MLP neurons of a small language model. Each row is named by its layer, matrix (up: input weights) and neuron, and shows model dimensions 0-191. Each number is 128 + 24 x the weight over its row's rms, rounded and kept within 0 to 255. Numbers have three digits each.
After each neuron's rows, "fires after" lists the tokens most often just before its 100 highest values on Wikipedia text that the model never trained on.

L4.up24:159161112108099134115106121105194142099168110137160124137139100126133196129154109169140123117107106149117114152139113107090146161100113137143107189105061098106126167107130121157153129103107136122162163125136156125141124131101098132148113123122140153145166113133132143131086126139070102103121140147101126141145135093129115118117146142123124175125103121112146116129156107122094100135146142114134123132130146085131148107144095129080091092143137120161147099132125126107114125106168119104118108105101119103120156111114121132144188086126100123126158087193113127124095123181148132175
fires after: " f", "f", " he", "ouse", " inter", " b"

L4.up468:114166150193160116076151115150168137116142133149123129115154158128150088100157149109112120083110115105126136122161150124124155092117153124120105126156135124088138124161178109120145162130141082142112118059154126132099121153163149127142114114145145128105138091110114100149109157138157150135113131127110125083124083154148133135150118134108116099148123093154146116142128172102127145140121158103173120128097171109124121121088094120110121122138093146136138148169174207137163083091154090083151111130096149104116128108137116157141101149144134119156146117145153154110143126125122134130
fires after: " D", " d", "D", "o", "is", "ou"

L4.up55:136149127064127154129126132123179127088136097142135124104140170125108114104083160137101161178122106117141147129125108156122126105110097156133118129133140112115128136145143120082135122145126104110122103176112152154136178151149120119079139139105113101141131107113138125126158131114137121105147155110118086110120134121132143133102100157114158122053109122156157099142131138115062094075095147149118079141146115158142126089126150142111135081133147119141121129156173155157122098176188116123115099153147084119119150134145132143095132140157108106165080115100117095136112116122113155103
fires after: " C", " Pr", " c", "ent", " Col", "at"

L4.up7:136177147138102144134170129170115138147145128096135182146119099145143098135138115116110113141136136093126140120126155099118146118186154141164111149112170145143113151153134130140129122131136136158115096094147090147161078101114136127119161066103135125139122153125143144146150154143150123133119144108070110102140148090141130149100141167135104143135083150123110139140077123101143124095066100140130123096145152117121122104125122115104112126103127146068143114152117079094145116084140137108099105135104116182122141119157124131132147115124131153091081137115160109136136154117073169070
fires after: " T", " t", "T", " M", " A"

L4.up665:086156105127118110152148084093124128141095134108121135125127121128137155100134134105157100139116154176205184093138122115140122123118155172124119110126106127084084178133150105104138104123155130151165117128084098118120087124144118158130123167159184114120104128089142144138175142147121094116166140142125107139151100112122117132110125127143094148139105109115130150118174160115071115116111124113130139129119136173187139099153142168112163141158124118135112088130112095121144102146155122090119132135128124127145140133134143127108146115088064162116165128116131118149083129142092103142
fires after: "ov", "ur", "iv", " V", "ag", "at"

L4.up449:126090158095111137113145096124167139169147123105128101083136126136143133134139156118126125108089088133128105113116139132116090169146108127083097116125128147172110122122135137130155139138144063159126091148143094115104165114164097135171119147125154138093148159146112144183139085121144120109136165126106145092135122110087164145092080141151148138064124133089131100107150120162117147132131129181093106148111159145117135124135139145112131106130165161102084102138120140138151102143115084112146116109152143094102130156103087121147135143158139144155132069141113148121096110113081137136
fires after: " C", "C", "c", "oun", "er"

L2.up747:171175143167107124127098110085114167131132129157156132129121103181122140126105139117129159132104126091124125075156170146118151140111158093193121136117187100143117142164139136130128098121101133133125123100114147090140126129121099142133110148137194140107097177121127132103128094113128158136110125127069130124110138096148124085121125114114157125165139109165186128155081118119130114157121145106120107108115119112113138106118131158093089096129102100078111119168118148126079143097162084092108113143129121128085157102112137111117150123111134138124126120083109140101106124104122147143
fires after: " S", " K", " s", " k"

L4.up167:099118102119142151138142133129152154169140145128061117182108143133134100080131167133085091164111081133118145104156153123090144134117117126122117135116164107106127109173170131158160156136165104149124122138114113140116165107122126114138126123087137124138160145107138082131130174133139155130153155134112147090105130088131124134061081116064158101089125141144159147104153149161136101133132165145123147117141167124138158150095121146127121109163106137128148113136134114148129116126141140134158099100122128108106152132108173131116161114182115131164165123141085087167138167130146125128
fires after: " C", " L", " c", " g", "il", "ig"

L2.up592:132159118121141121068156153110125153126141135146143149110164138084142108093124151134121121130129149083131129167132107140144120138117124143097134139164116144088140168143101167138143145137168108104166167134123084120175135151146143126146126157070099193122109121143134130115119124148117108135095176118099117138118196128114147097112141175158153108123129147142131097084192139121103081129124138117102115094176160117126143159120144136134128101135126128172180147145108166130128143124118100132121098104105157129107130132134170135138146128127115148146125136167151157112110064101112142160
fires after: "c", "ec", "am", "ra", "ab"

L4.up750:143102143110103164123085105147101138124157113145099124169120129129127122119180137137105127118131192128116138107144092138136149144142136132136093170118120141109075124157152092143126130134166175098131114122130129133074097153139153174153144088139140129107121127116136149093113158153128157125097103107112104182087152166156130136108194144102071123147139168140130089163156140091113117158106115143100108162157143136118119109166105139079123129115146138125100113162117129109105146127155137124116092166134113133146108123130092111148155121133146154116111155146184092157149129153094136148
fires after: " M", " m", "a", "am", "i"

L4.up37:136136135105109107125129086146098127168168115141134096116125121148137146165155125112137080115101136133135106131126173135136121116159167110094110089128091163155088116114115090111107181131151145125126139134135052137120165174131107103147116179176152126140140145111068143127129124142110171104108145107106124120126152100115120143108087129180172131142133160116107074118142077087129115117132150144098117133109133132136135120142159132130125099123157129152075104129098151164160137105116114138147137098098167145133162127110158124137154123182118127108114098143145113150146137144095168106
fires after: " C", "C", " c", "c", "J", " T"

L4.up696:128146094079123136133169147122130145100119117162124117105106114164142143162117151162126146121131129136130155151102102129091095166145121174156157143129141102139102162130134132154139144124159082140103168153117134118074097142144146187144130112112115134154124051114122128118090153182139137148157088099143150150115146151143107130176163156115101119126084107153093162133136114102135069127097144150104116170167128117125139157160125159117095126124140087134096157128126109101094128078149085129119114167104133125128141146127091142125129096103099126109138143152115100105104139122127140147
fires after: " m", " ad", "m", " Ad", " M", " h"

L4.up63:136128136159109139153120112141159145119108115118141164134147110139124169119130098132125145132113129148099095057122117095105116154147131127134096100115108143185168128131131129167141118125120091139120164166135111115120099101169117138129120141052061129184126142097109151106123152105145129101116147105135111106147119133079128133135115140125122090118107090145142147136139118098162176164151086106106086132145116131168102119126089108158122091143155171108106122145129082100095090146101138146119117105129138148146122133086139140116155082132131151112155140159093155133120159142087136166
fires after: " 4", " w", " 9", " 10", " 6"

L4.up147:126161124140135113153169167114115133163101132129118109145146141112152116130111141108093153107095143075123124166112129096121130085146153128170098108144072105115106135136146125137109136140133133118090144111096152135081092151141122126176100127116104198097126119104136130124124113075122103152097140113157126092148161104161134109127135153161114094135110120184121133136118145103132115141128100163071152132118142158157122089150150111166072158103129114132148064134097141139096100120075096113134160140104153133106156129129149128136146114138173118143114110110140115097100124147169143133
fires after: " ad", " E", "le", "E", "l"

L2.up705:068138111143119113091201126137141117111108130168127118119123091158105127134139083148105117135128164126138141165124138126135101145103145120135145143100136149121113155146143168127130110108156139171167131130071135126129084140063104129150123145081135114092104113134110099126163099134125065101111138143116142136098181105105132144144152145152164142139145139119088129145131146151105116106078127118118106111165109139150122135136129126143100115138133117114135088129107144131121140143132165069084126148164167117119161144102094104122155135120065127115116086118167133119092155117136178140
fires after: "f", "ur", "it", " f", "at", "ec"

L4.up28:140117127114095112146121135113070104113111144118099128152141099108136069141100119124118150112069152130135164089123164115133131143095100113100138096139171102148140135106098109138131142123118136081126113166194140106149132147142156134125149170105135128136075114178132121059086074138122144094129132112134111173109112132091103128125126156147132171129109145157126114149116169148146101153147131142131153112139173138120142115110156165080152169109148126098128139120142112090080118105147136119149112104083125142102088153140145131148129151123151144146121108136142118082151119129152135158
fires after: " A", "A", "b", "in", "c"

L4.up344:140139139114179138113129128094129105123117107117156119154136129148145100095107114113101134116085142117140125141148166127096164116083122171157145107139122102151130104073153079160108147137092149153118123137106144125140128121120125150093126133130151153104113110063143143188098139169103152137150122100091138118135141145112119117113085119156151124137089201160180168113126102136128146114114138107102114112102116167140148140122106102156085128124160162155104086102142075153088150142087124139152135112153103163109118109095134119074129129141121145105133168138111093137144136129111136116
fires after: "u", " L", " W", "l", "ife", "i"

L4.up185:135156151088091099168079126119082139113116162152119123112126100144133108125172153102140133177133113139126098101125151163121148121116114094153133138111112127144096144164118111128131081156104100101141152134145083158123131158126134128132084129138153160126168114134124100151137115164136150081076129167123144098131100088092119130088124089092122121112139151074124122164123115126114143134111137123139137106093130134100115154098104156085081140179140101150124149168137142117155113080148138083114105113147136121107135109100143123107111105163107102162133068150112100096098108122129128115
fires after: " s", "S", " S", "le"

L4.up505:124154133112134166130138169159111132136096131143152136131143134137140155089081131124122105099124115129157108127195135147102161111096158142095103114191162117147135115120118118142088142077138128108156151102112147105125154170143128141148146113145112152185122152117098143127158118094144157137106143065143141151106111101139126094171120080188153104087153128133135148138122149158181140137120139165123104140131128142141138132098128083093124127156136132131124089122066095123106146163107155161153110106140143156083133148129171137137117115108139125153126124128138138130132101096162146090
fires after: " E", " C", "E", "l"

L2.up576:141153146082126144129135127151154100123154161110118111155122112107126143161127086112116099130152101109106159151177112173116120132094071150113118160159109224117114103138146108128109126124132142144148150074139124143118132154113140155185149125094174130133090145127109167192138112146138162114121128118143131130084130131158083112148144179128171160137143122138125170140099101087186110100165136151113112146124147133125148165131126126127136160160113145126155099129154138135124118148086133115094149101137120116113125163101087126115121112122115097122127147162126128144122154152131133114
fires after: "-", " (", " \"", "ord", "/", " un"

L4.up533:147114142143115142120133136103138113137184141122143063115109137112106156152114129093120092112090130095097089109113191093123116176083116155110143135124082152122131112130107122122144178158113116088111110140129075138067111168142137126138142115104135092118136126106121103141145091128107173095130125152139113143128151134098093108094136135144142092138110125131122120171130095153132076124111141140109122145123142161162116120145139125143123101141114162170133118156109206140108131160094139146126133179161123107134100163100129093104086150109131118137110141138158117138168117130109161144
fires after: " at", " d", " under", " D", "eb", "D"

L4.up564:100176121152122118126114118119155106124139106083126190079143074157112132142156086114126163104155117124113114139146144119102145158155123126125130125103127148123146108120136133145161150098140109148129144119087138112121101136091099115141117112161124148108130130078139119126108131139116098121096107135109117178105113094134118081195073131114140098108128118113151106124182125112129163142136100124140124067118105128132121101097146155088115106124175100097093140158098134069147126105119128102129139098113154105150115159134156148099167077107131132161120140159081119128127126144093128093
fires after: "f", " Is", " Or", " f"

L4.up389:156160135153100162172113138107133133099141103150140082095083196134108133148136116076119112156137142136143073095148163153123157108111131155107154146138095157141128152152180122181149106117152112151118150153115069121132120142099148115164148109072123105137111121122136108145121095169138146110118117127138149135154096103107083151131118152106136124191128109106122109163127121145099180128134145117132118138103140076138107172116135152088137115139154107122156116127164159180140101114159105082139145111148103107132117114121163121115110139158097130136129140127117123112126103144140129155
fires after: " d", " D", "og"

L4.up567:134133155150095128117166153101087083117096149132162151133142107109135143118120077132126135142135144124129128147131131103155133195134161125139110144069146141109133132140143129177112082133129159142158122145125174155103124159090128143113143128085117151140124128119114122145140158118130106107129126124072147125131130113118074098102077090087103103165118144105107132123162110119130151117138093128111143153152091105139111143166096134107132158150126138097138146164138152108108127133120159111141139103126123095146153107112157098102141064129164144185125112065166189148134135106134107127
fires after: "f", " S", "qu", " s", " f"

L4.up87:153119125172153146108109118155139142143163103150112091064126185112109099124123105131120102135097135073120145107171162098075115114106165143126115123148097178126112108169155145123146127113163136083122138090145092115121096126118138124169142113152104124137143108172143128117174094150105149098135129081117118099130144118147121102159127145126109151104107153160132109165120099098121157118130163136114107114087134158135087154096110152098159118132085124144141129154124148150160119112111094129142119148129120126109081126138102062101105099138153102136102103148142144154146132149103155141
fires after: " D", "ort", " d", " de", "o", "D"

L4.up11:166156089148131137112148092083140107119104117138136136123117105136079123141104156094088138157127096120157109080120166105124127067133140084136140130094126128112121077137147116118187085150129181129106172118137173141143133137117104117158113105142097170148155143105117118145123083163157129161131140098138152103091130158125103148125091110147118122109097136172156123150104154116127160137149164085128105121094139129126112128143102143121138118182140149126158119147165125131115132137136099169146143125139111191128135128120151141142186117110122112126129123137102110123177146147080153120
fires after: " J", " T", "y", "J", " K", " Sh"

L2.up285:149138111119108146101151117106139093082108141154122133095158130084120142155148153145102103145129163133112157149131116165112138134116166148088175113133122139154120140099108121137125137123115101113096133099108106189112127121150107158132101109088110148133114082085118137121151149133121136114089159100113141146103132067105112065118105170097112118093126120139150113122162164171144100138130125119131117183099177165113141146104112118126110150108122140126138120131183159169143093181099120146116148127143125146114101167132088168134105124110131136128142115095179135111163123136146163153
fires after: "at", "ther", "her", "or", "re", "es"

L4.up311:158131111103130178107126061100117093150103095116134117137108125136095129113154161153092155151112117115134122130128135107113101168179145127134134143120172132132125084167111081127158145109133105135106141107098153152125128109170141149131171148148117145119100143134121111145115145114105121163151143104109131135104154139133140119136074129110142090150135125154165081135115095132173102136144139118147131102125158118081112118138165110108148109123118136122127158155140126166093111105146187120201095129149119186113097181119104167145156089136154133112119160129123095145126095128100122156
fires after: "c", "os", "our", "i", "J", " J"

L4.up713:145150119168118063133105128121137090102143131131210102139121120116146099138110139159092107144124177127103136149176126119118150094082164119096155085127143113131124151118153110104128113080157114142106150141135122164137128121111114186091106115109108133109121143100146156156112142117158124146139144169105143105119112134117100138130112160114116097140097156152137136103121096181112150122111130142134113106105098153110112046105110146165125111148121156133099123122111081126110130152114137097123157133149082095135162102138114086116144105135090089151124132090103120143123156109114151124
fires after: " L", " l", "igh", "m", "l", "y"

L4.up133:131138143113137152101128118159129126101105148144134130112145129151104151108113127151155118124127132170119129152147148104095110147141123134151082190127115132165108127149125134127128168133071134099124128124158101162163130183152108144122086120143177127150104096055106087145143122164132107087101132155137084109109189123117117150122156112121096167088137097128130130114162149122117107151135136127147110084109168151155107137088123127162138111114127137127143107171142160157085107112127147098121122146113126078131138136114103131156125135164121142165124170077119091113078108159132114121
fires after: "t", " cont", "us", "r", "v"

L4.up392:092141133116081104118129159093121125106149103137137110145111151174124160160145112130119167133124139109096132138133088133123125156176158162152145096152099153171144107129141103118105133133151131152168120109134157100106144120188107169108127114135134141108143158115121096110099116110154137133091137099091101137153177137088102141165143134165126158158126089182144152158180099166137121152121156111144124173134128128123130124117118119124143085091158137122134104088145149140098107093132123177112099160125151134137174165162129132139156123176125180107076125129128119128130154143117134141
fires after: " Ch", " ch", " cl", " Cl", "h"

L4.up93:130152130146126122088147111082171127125136113092117164141139103105133120160128126141122094129194108105110113109137147113148105141178110153132143131138135131119133158119131140168179197149132132083130121135117179141119115134143116133156109122101105166147126091141118185119160101147132132129136171154123119160149146093084103155130149115186138119140130145124159121115138154168159099138064101157115109139140145129140138120095088123141100092115098114133131150129120124112072128164128179114128104117124159093100120126129121126161167126138132096107095095095125119180119122115089114133
fires after: "il", "ec", "f", "ip", "ib", "c"

L4.up684:099085131103168141099143108145148119149133117116132112139106103159128131136148073111108108126108167077128118078148157173119101146131103095103098103138151148138146112159162149126120134108126146099163148128100070137138158130181128116139113154110163115124166151128101156153145137128098175118145142118117106135159171105121165147075135152124158174125125119155163131129144110136131109145107127143139097147160181133151115116160117152081161121096120105096142152126163107144114136113182115116135099185109152111114124155087131143120118118160136104139109121163075138135148120133121149098
fires after: " in", " c", "C", "c", " dec"

L2.up688:132102144155079137122134166141121141125131143167133109155125093109107117146104118136098063123105133109131163159152133197109168141125112114103164097103157172131138142150112102136133143159137082160147165182134126107155116138128121084154159131126157124081094122129106129133078099147081134121119138134121104099098105129120124157114095134130150147158126123115149144162113170112115143111126136142124118129168135187124083124110188167120141146135101120093104119108129145093158082145087110140128106105131117145116076140142120096130122124125123100195135108129124124134137139110149161125
fires after: " A", " a", "A", " new"

L2.up637:085155136116097153160139132126104147137133137161132102102110150159101075116142153147101133130127106115139127106159120159121130131132145116116109134135130135143131159149129098125132094102153113150128188167158071122130134129142110101116116126124152127137136148110081129107195087112117174136156142108128135119137144149102148169136128138121128151135174107147157103136110132129151097125118105145157142107163170139155159107105114103115173140127094166134077115157137153186122142104150147131132135059127147132088159088108155147097115123116096135147108121155121094099145070164157139082
fires after: " c", " C", "C", "iv", "oc", " sc"

L2.up38:148126102163088110126156090135122097127113124156122145178149133114152181112105144110142130096105120102135151119103142172136088187103161147106124092144128154152120118141170118158114102130100123109184124136099100115127119113171124128110108117130156180158084105108129086151136107168118112128102106125105091129137125114107122126112135158131092111124102134119112098178120109094116148125101119135114114124147146136161126143121079153091114111157172110135137117097141159155121112120116149163079117157114143137129161110092134154161159122142114150109094117183130129112108158159095180091
fires after: " A", "\n", " a", " T"

L4.up113:153127131099158156102090155148125092099178146130091068132132149127133128080148154100146159096102135093170148093111139148101118112113119099142109129123149123140120132126117108100105128079129143098121183089155089157178130132149120107141151094116127137111151129157143133160102142123125149119119092131129160149106124113162107144126125192170111090148118132106134118148136116125121119139144103146150163153118100137118144179092154175122154132138142179105152127147159159164153121106088076119136153085113126129112139120112149131114133100124161122151149103126182116127149127157164133095
fires after: " ", " d", "o", "es", "s", " D"

L2.up72:093146135129089098105145092068150165111170097124122142173178140128151166156148125120119109139167143103066125146126147090106097151129152120136133154124115109132148137130149148161114114120089130118111134149102147096114148095102076121113123123107144152132136131115095137157119111166116136134122130107113083163103127150097110148099105090116139111104186150098150156147084162140124110144101099114154108098144122133107115116107129124120130102161141129186107124127177147062113141098161123146141131078128146163136162137123124124153142139092140135140137075161122116098100135121119140107
fires after: " b", " B", " f", "b", " F"

L2.up197:155147145131106147117120133152140114120109128106123175174095112151153110174136131147130121148129161114113121105118114133111144139175121136069140098148128130158121117129111158190108130148161104128152166131111118111126119117142108145137128156099124153143118125115163102145134130147118150174107166127124156179093110145150136134131134131166149086163125173131131103183133144129105143102120135194123142162125183125122096128118111119087112133160109145098146089093135132132134085121172075126146097086128123125131152168105163180132186146112136124147124127128151100143143189146109129128
fires after: " A", " a", "A", "ate"

L4.up532:144168147141105125186160131139119129122108126132134161104110146140137107112085150121164116123149142046151113139156133117118157092130151164109149127139116146181111114129162153130131091105113139115114138113132116163098149120132133128138117148158118138168131097132106153144081145124122130192146128090160176151132155088137071072134124104173156130103151142144099094164118126153166103141138099121126093096157122137156156111124127145100110138172132121114102105107135117109130110130087132167135135130093098098123148120126142134157149152115172103124159114079113093131156101154127107110
fires after: " E", " I", "l", " Ad", "le", "o"

L2.up512:159133151135098146087174110115125128138106136147104101131096128159065137169132128126155138089166122112172143103121139132126110102123151123154106096115110122115086135114121086128147141101136157167122146120123136131112129179098111131132120115150124104139123121100105097129175131161099166145118104083118182118163187136097118159164138115117117108139133153107129113170119136092123112123125140133112097133162132170154130147130151107099131105087098115117151104128154098122117077086135120130172118076168128136096167115148092140135104124125148126127186139155159097139111119121069120117
fires after: " Y", " T", " N", "J", "N", " w"

L4.up227:155101108159123142162123153140098121116116107148151156110119140079122096131055124091139096129105125132146139124135152151134144149112134115128123092135137150124125109134169124140139166164131114109172136107085158121161145151108130159172123133136174173167126088108116147153157153135130136111154127120136101094168063163095115091118144115137132112129172117127127133102124139118093159122116118154138118161101098154102139128089113134108138132102120152152142108092078112091147159116130078092115130106106130125096127135124101164180105134084103097122132140142136106153123186138130169101
fires after: "u", " A", " a", "on", "e", " E"

L4.up529:133102151129113109110112145137134132108129137151098136135139130102079116138149179067133186106110171084101112124156110123110106110097137124101073140122123090131149118157096146126108117138119118069140143115098089125146121141171142147162112119159140138146149145128096148110142108133130162106105089157090125108114151158104085111115140201162121140187098130107095113141134138114153116151133167098172130117123109102127151131093154128130111127074127163131135162145161152117125148098111152105158119092146109126138140167108147148099156143152119112191132112118102136124133113107137131139
fires after: " r", " tr", " rec", " d", " ac", "r"

L4.up70:158107119110082148137159134123147111134092112172142139118140136113136128149097114123102148118106130119123147139086132109113113135122107112102152153094121105149125162108200157110138138131138144176127094105163105138172169118144137143115110156159115087133107084139096142094135099133129131090114106089120126103142169104099098155162122161186125115111114150143141121119150113123096114111121146128132095116119183186137138175109129114129120121140150139171135116157167118153118108133150140111158103121133192106076143128143105113158155185136158137147130106071132104120133125097157116116
fires after: " N", " n", "n", "or", "at", "mer"

L4.up82:144123125122093125165149128088137174129140124141169158124110196143113095137119150163117148099101117128138166134150139131108173104132132126129114130131149121131172146154151125149078124126154170069146139125105148111125119128101161141142110123115169155133126115169068129115129108117131165152111130182130123099144074131135122164116132085158144098134102119104113184171163169106111111102126134129121132176146115140117104181117160122114145114144102133153109133081159090139116142137165108119178134100105138165109108116116130162138128144083128151142114144137138135109117154083144114120
fires after: " B", " A", "um", " a", " p", "im"

L4.up96:106131115112114188123146098127104147100114091162100117127154092152100133095155119119107132122075106178139142149149121104118118128112117115129110101120104078139117120119164112118156072124088200105121137174112134131097131155163136084122145119167115124155126126134148115130164125164115120132145084124117143109122120128134127153125118104097090138093142171154146148155113105127136143087135123098163141114138144135155158151126123123085099128094145144135124136120154147114132167122165157121153133099123149139119136148142133117113153140118125154147182140106121100140116214080060122116
fires after: " G", "iv", " J", " R", "y"

L4.up408:124151157119139137081137112139092113094210108121108119111170079137123130139119100119128168094106146078130115162143116130074125113142098154066145084172137122116147134118164146149143139151134077135120137104109165133147103142091115133137160104104124120100126127151148105159149134127137156130092133109150081134081124092089177138150126144115149135109108155118142160174118124135151117132143116196148145126121089076133145129135111162105152107110133150154126131148134125146138100133132074114137156103097129101107137134121080133117132119139093115159138119123147120103115136125151158153
fires after: " un", " Un", " sub", " l", "-", " s"

L2.up140:168126119130110090134099097111116121132103106157154108203137128131117131160131156139107143137143111147174169134106151159100149107141151133154143143099161117180125173125165101151122108095149099085104134140130126164142119130127130160127145098107140147132141124130149144149136138165154132156149077107089134121131139124117101141130095144105155083123105099101079135185123126096103113157125155117080091140110078137123106114189115113142150138124142107132101106154133086117117159083147135133129130078117089140149172077098134115162105105117107150104125115115124120129121134149141138161
fires after: " m", " M", "m", " s", "M"

L4.up6:123185188117145140097124196139108151125155101114173141097136152132111137139090106096124172128127158173125105132074154131139135158117151113147149129100136117126157104112150132130132184134097106119121152138121159116135116110158124163131140121186148112144112127095163126116126166117167113084153100068145102102139072119122137150096150121112103105140135109132128163151135094134172069131095123135114107118161154167141114119157109134096115148144159112120116092125131120141116124140155081136144114084094136146110134109094134096134154128083140162132135140124130133094120127129115154133
fires after: " P", "m", "a", "ra", " t", "erm"

L4.up198:139114133125116148109134129109087101120150111138102165111173135143076146117155146145110129143117166129092117109141125157086044142090116120118158112119122141143145094138101124112144148105134106129168151131131121103125105147165150158173159099121143143145144147135098136117108095134082160098112121135148124139112184135123156140167121105170110163112143068180109157128119150100146136172130095103129132104147129119124133148170103106093104115135135118121134137097127086094128116080103085134136110093132138105124145188161082168109153122135132153127121125127095102141139111146093129106
fires after: " ad", " w", " re", " tr", " r"

L4.up285:146124169140138119120115114124166135118138089115098128115119125170150147128059128098150148099131116140144196143150150086160082120117160133141077163103118141148092119159115117103098154126148124114098133147132107145084152139146136109171099090128150142104143168154109128140137103180130139167133138109120149131111101126133144125122150158136111104178098108149137163140108121129135116170127120164167137114090084151123120151118146125061122086125130147142103122134111113109139103146120084122151153140145155137077088114132085110093100113149125176124120102167128107145149141149107124115
fires after: " D", " d", " R", "D", "u", " B"

L4.up562:165152091107114112144084092132151129159114131139116125145175095166105155144161135152147134127121168130171077068174178121131115115142143154152120151089147101123129152134139132111100140133120129146094109133132125112089134134169133125084145115098125163127160140085065130168117108200083115113119117130110116134159114093111119122105091097119123162162113114138119134150137138162108119137113111140126112099086161150145126157116163137099132132192127134114116100117150141112128148106144117106109132127120078132160132099118095099096136110147172112127133116127108114127107096158167125111
fires after: " B", " t", " Th", " b", "att", " f"

L4.up184:089110143113092149150150119109109076124143163136147095155122122130134159113150125125130135062127140158077120134162126143159128108151120119140153083125107148084120130189151129157129123170146114126110150132118138127105114108124143134135119121099178115144130138104146096123091161149164131105130143127136113127174108132105154137128136138146119097140113074128122139154110111179129173135075122172143124148088118144131121130071089110104138121154125107083154102163161087099090095118110115132089114125078117134155146115094123094106070108106126097121138088104122158153117135132118120134
fires after: "-", " ", " T", " t", "pt", " w"

L4.up26:146147161102141067114148113150130150116135126148116124173141125134122123073160087102133164155132112122121121105130132108130129123132167113116117111105120074122132148086106165138102122120102152140118132135081128161159110150114164123149133115112153110115174115121148145138177104167080136131144150154096091102119139106124085120126094129098171085139164128104128145138125146133114113133153155170110144168151095104117178139132118114094119103094148135130142135096107104090141103108118125109141114096153165098072117100111129164104171124164149176165154121155106146131103105141117149163
fires after: " f", "ri", " F", " g", "f"

L4.up647:142186114096140098077127148135127134142125151088103118142127124160107144103116167127100149118081134143105156110109114185138091108127081129144143119127118100104140125178130086128146102163137109188123081124141121097159133138128082123135117109159114181126140160136136134121164056122108141109136115119122136073096149146125146150093150098092121135098102118128156131145139144103121137157109151116139112112100142138149164128066142116107108125153140127149106145143121156108113108120112114115143117121139102122115108166129156146104142163128100073136114090129140113105167139130192155110
fires after: " C", "c", " Sc", " Pr", " c"

L4.up347:141161154126106110151112120128138124129134116166114099108146145143123129125172105121096113142174079103092098135136144082107194099187168146131124123106092169134137123147107097165118119160135110139111143128141129114085125155071124137127138106128113112106120107105112072141158187120117102143124143152136091133150133119155162098090132113122181133141087108123147091076139107141117171103083110145104119115165154135146089121098143142066092110086140122121154110113131118104151113137155123121137126153109135144144155139137134099095152110135103154141132102149149121123124148153109108156
fires after: "le", " t", " f", "ur", " T", "gh"

L4.up233:141116111144087121139137129124095132141131107106167113138130108137110069088106131116122111116069139162089127114156132154146155148130113118137166128094102167115135107132104148127131152132118091128181157161105142146076082128157141166131159129092145099150084134113128166101104108076127147136126115134128126143155092145135149151110148118121109097140139106117149118152124168157129113095129164144135098125156158135125131145137125139124134132103139074047128135127172084122132133125154121093163115118158098133124078117104147110126114120061154126140149126162112115085129113121156096091
fires after: " K", "m", " P", " B", "av", "ak"

L4.up47:153156157141127127107142144126137112077091157152140106149113131111143136146091129111126098087114129085083120110141167161121137095137142177143109099138131145126160113123121121170152156150145125098117119103140129116125128141103130145121120124133160108131115115107140135134154115178136133107100167147122125087131085092159142125119113105136102128123074123114119132149120139147074159153142119118116113183155150155114105122096077132127074112114126139137129082148144086099124111120116151060172136133067147165155115137152102115105107139143109091091074125078113110108120150110092105114
fires after: " o", " O", " T", " t", "u", "ou"

L2.up19:176154133193137136094117107126116149157152105169108100108142158138138094131158129112154123128113144080116115097100186138087102163074136132129148114118095129150150121152131126105119111132086141121132136106113081094114125157110153113120103094163143138126118146160117114135141148158135114152126142123117160132111142144129108102143134109144117108185131108129108124179150105105060144126126135133116134113150101134129110156104164141099130124104119108129159095139129194119148122160131125104119113146117164126132096145181125137129118149136094150099100126163095129130194126145107198152
fires after: " d", ":", " D", " (", "ep", "D"